MLP neurons of a small language model. Each row is named by its layer, matrix (down: output weights) and neuron, and shows model dimensions 64-159. Each number is 50 + 12 x the weight over its row's rms, rounded and kept within 0 to 99.
A block is one neuron, or neurons of one layer that tend to fire together. After each block is what it responds to, as a language model described it from the Wikipedia text at the highest values.

L2.down205:52 56 54 25 50 33 42 52 35 64 51 37 42 63 56 43 43 62 39 48 67 41 41 33 42 37 57 54 64 42 67 54 44 25 34 56 35 58 60 34 43 56 55 50 38 63 56 65 47 69 63 50 40 57 54 34 54 40 62 47 71 46 75 56 68 40 56 62 38 38 48 35 52 56 25 46 69 46 47 61 53 56 55 75 36 46 55 49 57 70 42 28 35 45 42 35
L2.down255:66 26 38 84 26 32 59 55 43 60 61 65 52 58 57 47 66 51 68 33 39 68 36 38 36 62 53 37 60 25 37 67 36 67 41 53 43 54 58 58 51 41 51 45 61 53 30 52 46 46 54 35 57 52 48 41 43 49 67 49 32 60 60 62 56 48 44 52 47 48 58 39 43 38 64 47 68 66 37 57 54 61 42 73 32 61 63 59 69 76 47 42 28 69 42 41
L2.down286:50 39 45 51 48 63 43 39 34 45 49 49 59 51 35 44 53 39 81 27 80 35 48 62 62 51 85 50 54 63 68 37 71 62 54 48 57 47 46 42 37 59 28 46 61 40 39 53 49 31 66 22 43 46 63 22 45 41 56 62 66 58 36 28 42 58 55 25 57 61 51 51 50 51 43 61 64 56 50 43 32 54 44 49 45 68 55 43 51 62 40 70 71 42 52 64
L2.down300:36 53 34 43 62 53 45 48 58 36 36 39 79 53 50 65 32 52 45 60 37 52 46 42 63 41 54 36 45 43 41 73 41 72 68 57 55 75 61 51 65 59 54 59 52 65 67 47 40 48 30 64 68 44 56 57 49 43 68 63 47 31 66 54 56 35 63 63 56 47 66 47 55 49 48 45 62 35 56 32 39 63 64 34 53 39 42 34 43 52 63 54 54 51 60 54
L2.down755:47 59 43 43 53 64 61 50 41 68 50 43 47 54 46 69 55 22 38 23 58 65 56 45 51 55 68 53 55 33 39 71 40 53 44 64 40 59 36 39 45 70 57 72 46 60 60 43 50 40 52 56 40 68 57 49 57 31 50 38 62 45 62 71 65 31 58 66 44 41 54 58 52 58 43 50 82 18 53 47 44 53 42 51 45 68 39 53 64 63 63 56 65 66 73 58
L2.down896:45 54 42 55 50 42 56 54 56 50 59 42 57 50 58 52 51 49 52 25 71 44 31 71 60 51 64 74 40 50 48 33 42 59 57 38 64 54 60 62 24 44 57 45 46 53 26 62 47 60 59 25 53 51 52 34 42 27 51 46 72 48 37 58 32 47 44 60 43 50 50 53 67 48 22 63 31 45 42 48 41 38 72 57 67 63 62 62 44 68 44 63 62 43 50 36
L2.down1165:45 55 65 61 29 55 43 67 66 45 64 49 43 35 66 49 38 43 54 19 06 31 54 69 39 35 74 42 46 46 27 57 53 60 54 57 29 62 56 53 47 43 48 62 46 75 51 56 40 78 48 52 54 46 47 65 30 57 56 32 44 66 43 44 59 37 47 57 73 59 45 55 61 68 47 85 54 45 28 32 47 63 31 51 54 72 87 49 46 43 46 47 32 51 43 55
L2.down1248:52 42 29 64 50 49 59 46 55 40 56 43 67 46 41 59 64 60 54 29 66 41 46 43 27 33 63 62 68 51 39 53 53 71 36 74 52 61 60 65 45 49 57 44 54 56 39 51 35 40 46 43 49 19 54 39 38 47 51 38 65 58 60 40 61 47 55 63 44 49 49 54 58 43 47 53 73 41 59 52 61 42 52 37 49 60 58 82 52 85 42 61 52 37 48 48
Responds to: Separators and line breaks ending a name or field in structured list or table text, such as a newline after a person's name, a table pipe, or a score digit ("Zira 0 - 0").

L5.down4:54 70 52 66 63 30 43 72 38 62 47 51 40 31 69 57 41 53 34 48 49 62 53 59 45 58 46 50 52 45 66 45 45 56 57 44 56 60 53 55 53 27 44 29 41 35 35 46 44 57 49 60 29 28 49 39 26 24 44 44 55 41 32 32 51 61 34 39 29 62 63 52 33 56 57 56 42 21 46 56 25 64 65 54 52 37 54 44 35 53 53 50 56 42 54 48
L5.down101:68 55 65 49 56 47 46 58 68 66 37 47 33 41 46 53 37 50 57 48 56 42 43 33 41 57 69 59 49 57 42 44 51 55 31 62 45 65 66 39 28 34 60 54 54 47 50 48 81 58 52 46 48 37 81 49 58 64 35 44 35 50 59 51 35 57 74 49 30 67 51 59 44 55 65 58 62 71 46 49 29 16 55 53 41 42 56 68 40 52 45 44 73 50 47 53
L5.down154:67 57 42 56 32 59 50 65 60 65 60 63 63 49 53 62 50 44 48 60 47 66 32 58 47 58 64 40 54 46 32 49 67 44 49 47 32 32 41 41 42 46 57 51 68 51 38 37 51 62 43 36 40 57 62 34 57 51 68 57 53 67 68 36 29 52 70 40 14 51 33 44 49 52 63 62 54 57 46 45 52 43 83 36 47 53 51 40 44 70 55 50 49 43 37 63
L5.down170:54 60 54 56 56 40 49 37 47 54 67 39 31 48 63 67 43 54 29 51 44 66 52 50 37 57 50 53 46 50 39 70 52 50 65 55 47 35 50 65 61 47 63 52 63 62 37 49 38 52 44 30 27 57 41 48 59 88 53 56 51 82 28 47 26 63 52 45 34 54 44 67 39 66 46 49 42 55 44 46 38 58 57 52 37 24 45 70 64 42 37 37 46 67 53 50
L5.down234:57 51 31 24 39 54 57 39 62 59 52 82 61 39 37 46 65 55 47 65 60 48 63 57 56 69 43 56 71 44 38 40 63 61 73 46 38 28 45 34 35 41 51 57 58 65 50 35 70 30 41 54 36 62 32 61 42 70 54 72 38 53 59 23 67 36 67 28 30 53 42 52 40 42 52 61 54 62 57 35 44 59 45 54 62 32 55 67 58 48 53 17 56 66 48 34
L5.down763:48 65 64 52 56 35 46 52 42 61 54 55 62 43 29 59 42 60 38 70 59 48 72 67 22 41 46 58 47 36 55 54 47 59 58 48 65 61 54 45 30 54 54 50 38 48 73 37 28 38 37 59 52 51 52 59 21 48 42 45 35 46 45 38 38 57 33 61 48 59 40 46 63 51 72 55 45 35 48 09 52 52 46 43 45 47 56 40 49 56 33 38 41 44 46 77
L5.down1001:46 33 39 59 56 63 42 70 39 47 38 51 58 41 48 59 38 49 44 39 70 51 57 41 53 46 49 82 57 44 50 48 31 50 47 28 51 58 57 66 51 55 50 46 46 25 71 67 44 49 49 58 64 58 69 44 46 67 34 48 64 40 46 55 45 57 44 57 23 56 53 34 73 76 67 49 23 46 32 42 52 46 37 42 36 49 60 43 64 56 65 56 34 68 39 52
L5.down1180:48 54 29 43 31 55 42 61 45 60 62 36 57 37 50 37 50 48 41 28 52 48 67 55 54 73 64 55 64 58 37 15 47 56 28 58 67 59 38 55 47 59 71 41 50 73 69 44 36 55 29 36 37 44 57 67 49 35 68 71 40 54 47 59 56 71 40 46 52 60 19 41 57 57 43 66 38 50 46 46 32 44 57 49 60 47 15 53 50 61 47 60 67 66 25 47
Responds to: Hyphens, dashes, and occasionally "and" or "&" that join two names or words into a compound, such as Russo-Circassian, African-American, Waterloo & City.

L4.down847:29 59 57 48 49 46 51 37 22 39 43 39 59 50 45 26 37 38 48 35 47 71 43 58 34 29 47 51 42 59 60 53 33 51 50 54 47 60 53 64 36 55 54 58 59 48 26 54 40 63 63 55 38 61 33 48 50 43 77 65 52 75 42 48 44 42 61 81 46 37 47 39 46 39 47 36 36 40 24 64 62 49 56 45 31 57 59 54 63 38 57 82 56 36 39 25
Responds to: Second pieces of split words (rest-aur-ant, ac-curately, aff-in-ity, up-per) and the second year after a dash in ranges (1992–93, 1895–1901).

L5.down769:58 36 57 39 63 36 38 45 35 42 36 61 55 60 48 41 76 55 55 17 66 61 33 53 40 52 46 64 70 59 53 61 58 44 35 53 75 34 49 58 37 36 50 81 76 39 48 53 47 44 68 64 52 63 61 47 62 50 64 57 40 63 46 58 68 53 26 63 55 49 53 56 41 39 44 56 58 33 26 55 43 38 61 35 58 54 36 46 46 51 50 47 53 46 53 44
L5.down924:43 45 36 47 40 46 45 56 59 33 46 43 54 56 75 71 67 46 41 45 46 51 51 51 52 38 43 56 77 30 46 46 45 40 28 47 55 49 42 60 79 31 40 24 61 41 57 55 45 45 35 57 53 40 53 56 64 38 29 49 66 66 48 48 69 55 49 63 60 44 49 37 41 68 70 63 54 42 63 57 34 57 38 50 66 29 48 46 67 62 51 57 50 66 29 58
L5.down969:59 53 29 61 41 39 33 53 38 60 51 53 41 38 31 63 56 59 51 41 72 54 38 58 44 44 73 33 40 58 54 34 49 47 41 43 51 73 49 32 66 37 35 31 44 47 32 46 45 63 44 39 61 62 66 43 52 57 56 27 48 53 67 58 60 58 60 49 73 60 67 37 53 20 50 64 60 54 47 37 33 41 25 70 58 31 72 35 67 37 53 75 66 45 51 42
L5.down1015:58 51 48 35 60 49 49 33 56 50 33 46 38 39 57 65 58 31 50 29 40 37 45 45 41 63 56 77 55 54 66 42 22 43 44 45 62 36 48 35 50 64 55 41 49 43 47 61 49 46 42 46 56 38 56 39 46 47 44 40 46 54 53 74 72 34 43 51 61 67 63 61 56 49 37 58 52 47 56 65 46 50 62 31 47 44 53 41 48 45 39 31 46 48 51 49
L5.down1043:48 46 30 33 39 76 31 48 60 30 86 45 42 61 56 33 65 56 66 52 53 56 36 49 51 40 55 45 42 56 36 42 43 48 41 47 42 29 58 35 51 53 50 47 72 65 61 69 37 40 55 40 26 38 45 48 54 53 48 54 40 62 43 55 47 50 24 44 37 54 52 24 34 55 51 52 66 65 62 50 65 40 85 60 47 45 49 62 56 53 65 49 33 52 46 58
L5.down1074:56 56 44 39 41 71 31 36 56 38 54 54 67 61 58 39 67 58 47 37 54 53 18 37 46 61 58 38 58 82 50 39 45 49 35 56 40 60 40 66 29 57 78 53 44 70 54 37 40 58 48 37 51 58 50 51 66 54 40 71 59 67 60 50 40 48 76 50 73 37 47 37 45 58 51 56 74 70 50 56 37 53 66 69 39 34 39 30 50 44 53 49 46 47 72 36
L5.down1115:39 40 50 69 65 44 56 37 56 49 58 49 42 50 33 60 74 49 56 35 49 39 41 49 37 45 42 71 42 79 69 62 46 56 56 56 52 40 64 54 60 24 68 57 51 45 54 51 57 57 51 58 37 47 60 65 20 55 43 44 23 47 42 46 44 49 57 59 43 28 52 45 53 42 59 44 43 52 72 40 67 41 54 41 40 55 56 52 61 45 36 57 54 35 52 52
L5.down1239:48 50 66 59 63 34 40 52 49 45 45 40 66 64 40 58 41 58 58 38 37 64 71 58 40 47 59 58 65 38 55 54 46 54 27 57 38 64 32 66 47 54 52 86 64 53 49 50 50 66 55 49 55 44 42 86 32 46 52 54 54 40 60 40 75 66 65 67 53 33 56 47 64 28 41 62 64 36 40 44 48 51 63 47 47 35 50 64 56 48 71 31 59 39 32 32
Responds to: Short word-piece tokens inside a split word, often right after a hyphen or a short prefix piece, as in re-ar, second-r-ound, wedge-sh-ap-ed.

L5.down195:44 50 46 73 35 54 61 51 58 49 65 32 64 53 39 62 50 48 46 48 57 38 49 40 45 49 67 48 46 47 41 57 52 17 40 57 56 28 43 38 71 47 59 43 58 44 43 49 52 40 41 46 58 56 44 90 38 72 47 46 54 47 32 65 48 63 56 40 52 45 61 49 48 16 34 40 30 38 61 42 64 77 52 39 53 38 46 38 67 44 54 52 43 29 49 61
L5.down407:52 53 42 38 36 68 51 53 37 60 35 58 37 47 47 49 54 56 35 72 52 67 53 38 47 32 45 49 63 37 42 48 24 54 37 48 53 54 45 50 64 38 54 52 56 56 39 57 47 00 38 49 52 71 58 67 54 26 51 55 56 52 50 48 27 34 41 67 21 16 45 51 46 63 41 36 56 42 38 55 49 45 44 47 31 49 50 33 69 55 53 39 61 56 51 57
L5.down558:78 66 79 52 52 59 44 51 51 58 41 56 62 53 26 49 48 42 43 52 59 52 44 51 40 47 48 57 53 52 69 67 60 60 43 50 30 52 46 43 77 59 49 49 51 44 56 49 33 60 60 66 55 60 47 59 36 38 42 61 41 50 70 67 27 41 29 57 61 69 47 57 52 64 63 47 71 42 35 66 39 35 57 48 64 49 41 32 54 59 57 39 61 52 62 46
L5.down662:29 69 45 55 56 51 49 63 37 57 36 37 61 47 41 33 49 40 64 97 54 63 69 58 51 35 54 66 62 54 63 54 47 51 65 40 61 41 57 80 45 47 39 44 69 52 65 57 62 19 47 48 57 47 36 60 38 54 59 60 64 58 40 58 61 54 60 56 62 50 69 50 63 54 48 37 41 36 42 71 55 71 40 32 55 55 71 57 53 42 43 31 72 31 70 63
L5.down668:60 56 40 54 44 60 43 60 59 43 45 55 45 44 49 40 56 30 48 37 52 51 28 24 66 51 53 64 58 49 44 45 46 40 27 50 56 57 54 54 36 31 45 29 46 28 45 34 55 16 60 60 62 21 42 63 52 54 57 75 57 39 56 59 27 46 35 48 26 58 72 55 43 56 60 28 49 62 60 36 27 37 29 76 41 39 45 49 50 39 45 54 30 59 60 45
L5.down941:63 53 68 46 60 28 50 65 39 39 48 58 51 30 51 35 48 43 50 59 76 24 32 50 33 42 70 68 44 54 60 61 41 53 54 35 56 61 57 60 51 52 46 41 53 40 46 45 61 45 43 65 40 51 43 58 33 53 61 47 49 52 44 56 27 62 31 56 56 59 52 50 54 37 57 57 34 42 58 54 44 33 61 52 58 41 51 39 50 70 61 44 68 54 65 54
L5.down964:55 33 67 59 43 63 50 59 43 60 51 48 65 64 47 37 56 32 75 55 64 46 45 52 48 68 43 43 32 61 40 50 76 49 54 54 51 34 61 52 45 58 52 50 51 53 57 22 35 60 61 49 47 39 51 62 61 46 40 59 61 36 51 40 45 33 50 44 63 28 65 56 52 73 48 56 61 35 57 48 41 22 37 50 66 61 57 35 34 90 69 30 34 30 79 37
L5.down1272:27 38 53 53 35 43 56 48 59 47 47 51 44 59 37 52 54 42 44 69 67 36 33 35 43 51 58 49 57 42 60 42 39 46 38 57 55 61 57 68 32 45 35 38 69 69 54 41 30 25 77 54 37 62 42 51 34 41 53 54 50 62 42 47 71 60 68 46 54 53 60 51 43 20 68 31 34 36 44 61 79 43 44 36 60 56 74 44 45 69 43 41 31 54 46 56
Responds to: Sentence- or paragraph-initial "In" opening a date phrase in historical narrative, e.g. "In 1913", "In October 2020"; weaker on main verbs like is, takes.

L4.down1016:49 53 39 41 52 65 38 59 41 45 48 47 44 65 57 50 61 41 50 45 47 77 31 48 51 58 52 65 58 47 27 43 44 51 35 41 41 70 41 64 62 58 41 31 46 49 62 82 72 42 43 48 41 23 60 58 43 61 57 49 51 40 59 39 40 46 39 69 53 25 57 59 42 29 32 44 41 68 49 38 41 36 65 44 60 44 45 25 49 57 47 48 35 40 41 56
Responds to: Separators and field-name tokens in Wikipedia infobox lists and tables, such as table-cell pipes, "Occupation:" and "Website:" after dashes, and year ranges.

L2.down76:75 71 84 47 48 50 47 66 63 60 44 72 58 53 37 42 52 50 78 49 47 36 27 62 54 42 59 93 34 57 64 42 65 32 26 36 56 59 62 47 65 31 55 46 50 47 48 47 68 60 75 46 56 58 41 27 59 51 64 77 56 27 44 79 53 42 35 41 51 75 57 46 48 45 44 69 49 51 62 59 44 54 43 67 64 54 53 34 52 69 48 59 55 74 60 52
L2.down530:51 58 51 68 38 51 41 51 56 59 51 52 34 32 41 39 53 40 55 54 47 59 32 44 48 53 47 42 52 32 21 77 53 57 53 27 48 52 51 38 76 37 59 64 36 42 39 36 37 55 66 42 20 62 48 58 46 47 42 23 39 60 51 67 38 55 54 37 67 51 48 52 52 49 45 52 60 37 69 55 52 64 56 20 47 33 64 35 42 75 50 52 52 64 53 47
L2.down610:48 59 47 28 63 57 54 43 34 52 64 45 38 52 27 43 62 48 60 34 42 46 41 40 60 68 55 41 59 54 58 65 60 49 54 54 53 51 56 59 61 66 48 72 36 61 44 64 43 71 50 48 43 76 62 36 50 44 46 54 43 29 58 57 37 49 49 63 54 44 35 50 39 43 50 56 64 40 39 59 49 55 65 58 56 34 44 73 42 65 47 34 46 61 48 41
L2.down962:45 47 48 50 54 74 54 56 37 47 31 55 50 50 40 53 53 52 30 20 66 49 45 40 41 50 67 54 68 68 54 55 50 51 58 54 43 39 55 54 52 63 57 43 60 35 27 69 36 78 67 56 51 52 52 63 47 23 63 27 39 58 30 30 45 50 55 51 28 55 68 44 57 55 54 69 39 41 49 59 32 32 42 48 59 69 60 76 49 56 49 44 63 67 41 43
L2.down991:53 65 70 54 81 51 55 36 34 73 40 43 49 36 58 48 41 47 39 44 56 62 43 53 72 53 64 52 48 65 57 62 72 58 40 44 54 62 56 53 46 32 51 58 37 42 57 55 55 48 55 49 50 56 43 60 50 46 55 48 45 46 43 60 77 74 40 33 61 40 61 50 33 38 46 34 56 66 55 50 49 40 42 71 63 61 41 68 55 45 42 40 40 55 22 33
L2.down1059:50 51 42 35 51 33 31 47 48 51 48 49 27 53 42 52 28 46 59 29 68 42 33 74 45 36 47 25 48 54 36 53 44 55 41 50 48 42 54 41 52 46 14 42 46 37 38 67 46 72 54 46 29 47 47 39 77 27 56 39 37 55 50 60 49 47 44 57 59 64 42 46 41 61 53 46 54 26 76 41 49 46 32 56 59 46 77 72 47 52 47 47 25 56 48 61
L2.down1104:51 53 52 48 37 44 52 64 78 67 44 62 25 29 31 51 30 55 51 48 44 37 35 44 49 42 55 45 44 36 41 59 37 60 56 57 33 56 40 55 41 61 74 54 33 49 52 55 50 37 59 54 32 31 55 43 37 49 42 27 55 51 41 63 52 57 64 56 69 46 56 46 54 39 43 62 63 51 42 28 49 71 70 41 45 47 71 56 26 35 56 68 60 45 61 57
L2.down1264:55 55 43 48 50 49 52 39 62 55 49 41 56 41 38 42 61 31 61 45 52 57 60 59 43 47 55 48 43 41 40 51 44 42 40 39 43 56 49 57 59 48 58 21 63 39 36 66 60 46 44 49 53 57 43 54 70 49 75 54 16 41 53 68 51 64 57 34 37 50 56 59 39 40 73 43 52 37 52 40 60 47 55 73 43 50 51 74 43 59 42 63 36 57 07 44
Responds to: Tokens that attach to or break off a preceding word: opening parentheses after a noun, possessive or contracted 's, hyphens, closing quotes, line breaks, and endings like -ly.

L4.down506:50 61 33 49 43 64 44 57 27 53 38 46 60 51 56 42 41 57 47 57 27 46 62 61 64 38 39 57 45 54 35 49 52 48 65 51 41 42 57 39 39 50 36 54 53 61 52 60 59 69 37 55 58 55 49 56 52 59 49 49 38 50 36 55 52 52 52 39 54 74 35 43 50 50 50 71 34 39 52 54 54 51 38 46 51 51 69 76 45 30 39 38 10 52 50 53
Responds to: Hyphens joining the first part of a compound word to the next, as in wedge-shaped, thirty-four, best-known; sometimes an opening quote or parenthesis.

L2.down14:47 59 54 56 56 52 36 57 45 52 57 34 37 62 50 53 64 43 56 33 38 41 65 40 56 61 62 64 43 57 68 81 65 45 61 61 45 65 50 26 61 42 35 56 46 53 59 56 54 61 79 85 75 56 37 50 44 44 45 42 41 40 27 47 32 50 43 48 54 49 57 47 54 58 42 50 47 50 59 61 38 67 54 53 41 36 54 54 69 48 50 39 67 58 34 82
L2.down133:66 61 35 59 39 26 51 43 50 57 66 48 86 44 39 62 57 34 61 22 48 28 48 88 74 56 67 29 52 58 70 54 41 66 37 56 48 59 48 36 57 45 57 49 47 40 29 60 44 74 52 64 53 50 38 35 61 50 47 64 69 45 58 52 41 37 39 45 35 66 35 42 44 27 71 36 51 36 41 37 41 54 66 37 69 32 37 37 47 56 52 50 50 28 57 49
L2.down178:48 47 41 34 55 29 44 52 54 37 29 35 57 57 39 51 48 46 46 30 73 46 68 42 49 65 63 62 20 60 85 82 63 59 61 50 38 73 53 58 53 48 49 43 36 30 55 69 57 86 54 48 41 64 65 49 47 62 32 51 43 35 66 53 34 55 43 54 29 44 48 31 66 52 26 51 58 53 41 66 53 60 38 52 56 35 58 41 40 58 43 49 56 74 53 67
L2.down186:41 36 48 66 42 71 26 31 51 66 44 61 67 68 61 53 61 52 28 09 44 62 39 42 59 45 54 44 35 53 55 59 51 35 41 83 42 60 32 45 48 51 53 55 47 56 54 46 42 54 57 69 38 40 60 52 46 50 41 45 37 50 47 45 35 49 45 43 28 37 35 70 56 29 40 41 62 66 55 60 52 54 48 27 36 28 70 79 38 46 53 44 60 27 46 41
L2.down197:40 22 49 44 50 59 69 55 61 49 34 41 54 56 38 38 43 42 46 46 55 52 54 50 40 78 61 42 60 61 61 40 58 53 40 32 40 64 53 32 40 30 54 42 46 62 55 43 47 45 41 43 41 58 39 25 55 36 51 50 63 25 51 49 44 73 50 57 62 61 74 44 33 45 40 43 46 36 53 47 55 39 64 55 58 58 54 45 44 42 46 54 36 55 36 34
L2.down263:46 67 41 71 36 37 42 49 56 53 52 64 35 59 41 52 36 42 57 23 66 52 22 53 47 37 51 64 24 46 41 59 40 59 31 36 57 62 46 64 70 39 69 43 33 38 40 83 42 43 70 59 41 57 55 25 42 43 45 39 52 37 46 52 46 49 50 46 45 45 49 64 48 43 60 51 50 40 61 86 66 42 72 51 60 47 52 32 76 55 43 47 31 25 60 50
L2.down945:58 58 37 57 47 49 45 42 59 53 75 30 45 55 48 55 53 45 72 29 50 46 74 49 50 77 46 84 53 47 64 46 43 66 76 22 56 48 74 68 40 58 49 65 49 47 68 58 40 61 40 44 61 65 57 38 68 55 39 37 44 58 47 65 54 46 51 59 41 52 45 44 31 44 48 64 76 32 46 43 42 61 50 66 61 51 58 49 57 41 64 57 52 64 59 26
L2.down1265:48 42 57 53 44 50 43 51 25 50 37 50 58 45 52 35 52 51 45 47 45 52 55 31 59 51 38 60 61 38 53 53 58 41 55 44 60 47 64 57 38 53 68 45 45 47 59 35 41 55 53 52 45 61 42 28 33 50 34 78 70 42 35 63 52 36 50 52 54 64 54 60 57 61 52 52 48 69 42 61 41 45 50 77 48 36 43 34 34 42 44 35 39 38 49 46
Responds to: The word "In" opening a sentence or section, after a period or heading, as in "In 1995" and "In addition"; also "According", "in".

L4.down728:49 61 45 62 64 47 56 49 60 29 60 27 58 37 58 52 50 41 59 47 47 50 42 71 64 62 63 64 47 47 38 41 27 38 54 45 50 59 62 69 45 42 32 43 48 32 42 48 50 33 57 38 56 54 53 61 40 41 55 47 39 49 45 43 21 57 66 37 42 14 67 38 50 46 62 43 53 16 42 37 47 45 49 44 22 50 50 51 48 50 55 60 66 61 55 47
Responds to: First word of a new sentence after a period, such as There, It, In, They, plus mid-sentence "in", "ft" in unit conversions and "Time" in infoboxes.

L5.down3:36 61 43 48 51 49 38 43 44 66 34 43 40 53 76 43 33 48 32 43 59 59 53 59 32 49 39 67 54 66 43 50 32 35 54 49 34 46 45 34 53 51 44 58 46 28 45 64 57 35 50 47 60 43 62 54 70 24 53 51 22 52 54 68 44 35 45 68 41 25 48 47 43 25 69 39 52 41 28 59 52 62 47 55 66 48 48 70 66 51 41 50 43 47 52 52
L5.down57:34 37 53 51 57 46 47 44 40 40 53 44 46 54 42 43 59 39 62 65 55 45 70 62 58 66 38 48 48 53 46 42 72 60 32 66 56 35 33 67 46 44 29 32 49 56 54 44 51 20 36 57 44 45 71 35 46 63 56 66 64 60 55 47 25 39 36 29 48 45 48 38 53 70 33 54 35 59 33 19 40 55 56 52 60 34 50 33 54 35 49 46 65 47 49 59
L5.down171:56 47 63 52 67 32 49 45 50 65 61 30 51 70 31 36 32 43 59 72 47 50 62 76 26 69 51 59 21 60 71 60 52 57 59 52 45 52 38 51 63 52 52 27 46 54 58 61 46 26 44 55 61 43 53 48 56 60 56 69 51 39 62 58 40 48 64 42 32 60 42 42 44 57 65 62 36 75 44 34 50 48 62 68 56 37 36 36 50 39 48 48 61 58 61 67
L5.down222:59 33 72 51 51 47 56 44 36 54 52 53 51 62 68 45 43 30 70 57 74 57 45 64 58 42 56 27 46 66 82 67 44 42 56 37 41 51 48 40 47 39 61 42 44 48 37 43 61 35 31 43 60 62 58 34 49 62 47 64 62 38 41 37 25 53 71 61 60 62 66 58 44 53 64 49 34 83 49 35 58 32 39 54 57 48 55 42 57 59 36 35 56 50 29 54
L5.down403:48 56 49 42 57 47 45 46 44 50 55 57 47 63 65 18 59 42 57 49 39 43 51 60 59 54 51 49 45 47 43 56 52 52 46 43 39 45 49 50 55 30 46 58 60 59 49 48 51 58 50 32 36 35 51 54 44 62 55 54 45 53 50 51 52 41 45 55 35 59 38 58 34 27 50 47 51 51 56 43 51 51 65 46 52 37 53 45 51 50 20 56 66 60 48 62
L5.down454:27 55 61 45 58 47 48 66 58 64 29 35 59 54 63 44 39 30 39 72 78 68 47 51 38 60 41 69 38 67 64 28 48 47 43 58 39 45 58 55 50 51 20 51 70 34 66 48 42 28 49 54 43 53 60 51 78 28 42 73 41 34 54 56 75 27 60 53 52 50 56 48 49 61 57 17 55 32 41 39 45 65 44 38 23 43 56 36 60 40 52 50 73 50 73 49
L5.down1191:47 44 61 37 41 48 54 38 33 62 49 41 52 67 58 53 37 53 52 42 54 42 53 67 48 50 42 64 55 49 38 53 57 42 68 52 50 39 22 29 16 62 60 17 48 61 56 51 65 03 57 34 58 46 62 66 44 48 40 49 78 46 55 46 30 28 50 51 65 36 64 47 41 41 43 65 56 63 33 39 54 50 43 39 63 60 43 34 49 73 48 57 41 56 40 64
L5.down1263:52 42 46 78 74 34 52 51 67 60 52 42 47 41 80 46 40 51 50 55 51 54 43 61 38 49 57 75 25 78 51 35 42 38 58 67 46 66 41 48 63 71 16 57 83 69 62 58 55 50 49 68 34 26 49 72 58 45 66 52 35 61 44 54 57 49 57 51 59 43 60 44 42 41 66 40 43 67 42 46 44 43 62 52 51 48 39 33 58 51 56 43 51 58 44 72
Responds to: The separator right after the first cell of a table row or list item, mostly " |", also " –", " as", after a name, year or number.

L2.down8:49 59 43 48 52 70 57 46 34 67 40 50 40 53 57 45 43 33 55 46 58 46 41 42 45 43 64 59 57 61 52 54 52 52 20 58 59 50 34 51 56 54 58 43 64 82 40 60 36 40 45 65 40 47 58 50 63 59 51 41 27 46 40 70 43 69 52 54 77 43 61 48 59 67 23 59 56 49 66 46 28 32 55 52 61 58 45 26 57 43 55 70 60 61 67 62
L2.down455:46 38 40 34 35 53 47 65 48 31 58 70 72 56 48 45 44 37 25 40 59 55 48 44 44 38 46 31 64 69 56 48 42 55 48 60 53 58 41 32 63 35 30 41 55 60 57 84 35 70 39 53 61 46 40 33 39 40 46 51 41 63 42 53 52 54 41 46 50 42 51 63 53 39 48 44 34 42 44 45 44 42 40 46 74 40 74 38 69 51 55 61 29 61 69 40
L2.down467:54 47 57 48 39 49 65 36 27 51 20 51 63 37 60 47 54 51 37 33 56 41 63 74 61 60 57 66 57 52 64 41 48 33 58 71 39 46 63 44 41 53 53 57 42 58 47 51 40 61 37 54 48 47 41 52 39 56 53 60 53 49 52 39 52 75 65 57 45 55 73 70 37 46 47 47 57 59 43 38 60 81 68 52 42 46 43 55 53 47 47 54 78 35 53 48
L2.down636:62 52 56 39 49 62 73 52 65 20 41 51 63 55 26 52 46 59 29 34 73 59 48 29 47 54 59 46 58 68 54 49 56 56 63 52 54 35 90 26 57 69 58 55 53 43 41 42 48 85 58 56 82 49 52 85 44 41 45 52 38 53 48 35 49 59 54 52 55 40 49 62 56 45 53 55 41 59 53 41 50 41 52 45 51 60 55 71 46 57 50 42 53 45 50 42
L2.down712:57 40 81 50 29 25 50 35 61 53 49 65 43 62 50 43 54 56 55 32 51 40 45 50 38 53 37 50 56 43 41 45 73 51 39 39 47 44 42 50 49 40 43 52 43 62 55 26 44 57 61 43 50 40 42 65 56 50 38 20 37 42 64 56 30 39 48 75 26 57 52 47 50 41 58 37 51 51 74 47 32 43 40 30 28 41 37 36 60 65 52 56 65 37 50 21
L2.down799:43 54 63 30 60 88 58 70 51 69 38 41 43 60 49 66 55 68 32 39 47 30 58 46 27 61 70 66 45 32 45 64 48 56 61 57 39 55 50 52 46 36 43 38 50 51 60 59 63 62 34 53 40 47 59 75 48 80 51 45 70 39 48 40 67 53 51 49 54 49 55 64 42 23 53 45 41 51 42 46 53 49 30 31 24 31 37 42 70 43 50 51 61 50 26 42
L2.down1231:69 31 47 54 54 42 44 56 75 50 61 52 61 42 41 55 37 58 22 30 55 39 73 53 50 61 62 25 77 39 34 45 53 49 56 51 54 60 44 45 66 25 60 55 43 52 32 70 55 57 41 57 54 52 53 50 38 55 63 49 40 49 65 39 38 65 25 49 46 37 50 56 42 41 54 51 62 57 41 45 38 57 43 51 46 49 55 65 58 51 48 75 41 43 59 37
L2.down1259:73 67 38 54 90 48 30 32 81 52 33 61 56 62 57 59 55 66 62 38 42 44 54 33 57 52 37 56 50 64 49 53 55 50 55 42 43 61 51 71 64 50 50 37 47 54 50 53 59 57 35 43 54 37 44 44 62 44 40 72 46 49 75 43 56 51 50 54 49 58 63 35 64 56 55 44 45 52 35 66 59 54 64 63 57 46 59 90 36 42 43 58 65 41 57 37
Responds to: Function words in formulaic encyclopedia stubs, as in "is a moth in the family", "species of", "% of people were born", plus colour pieces such as orange.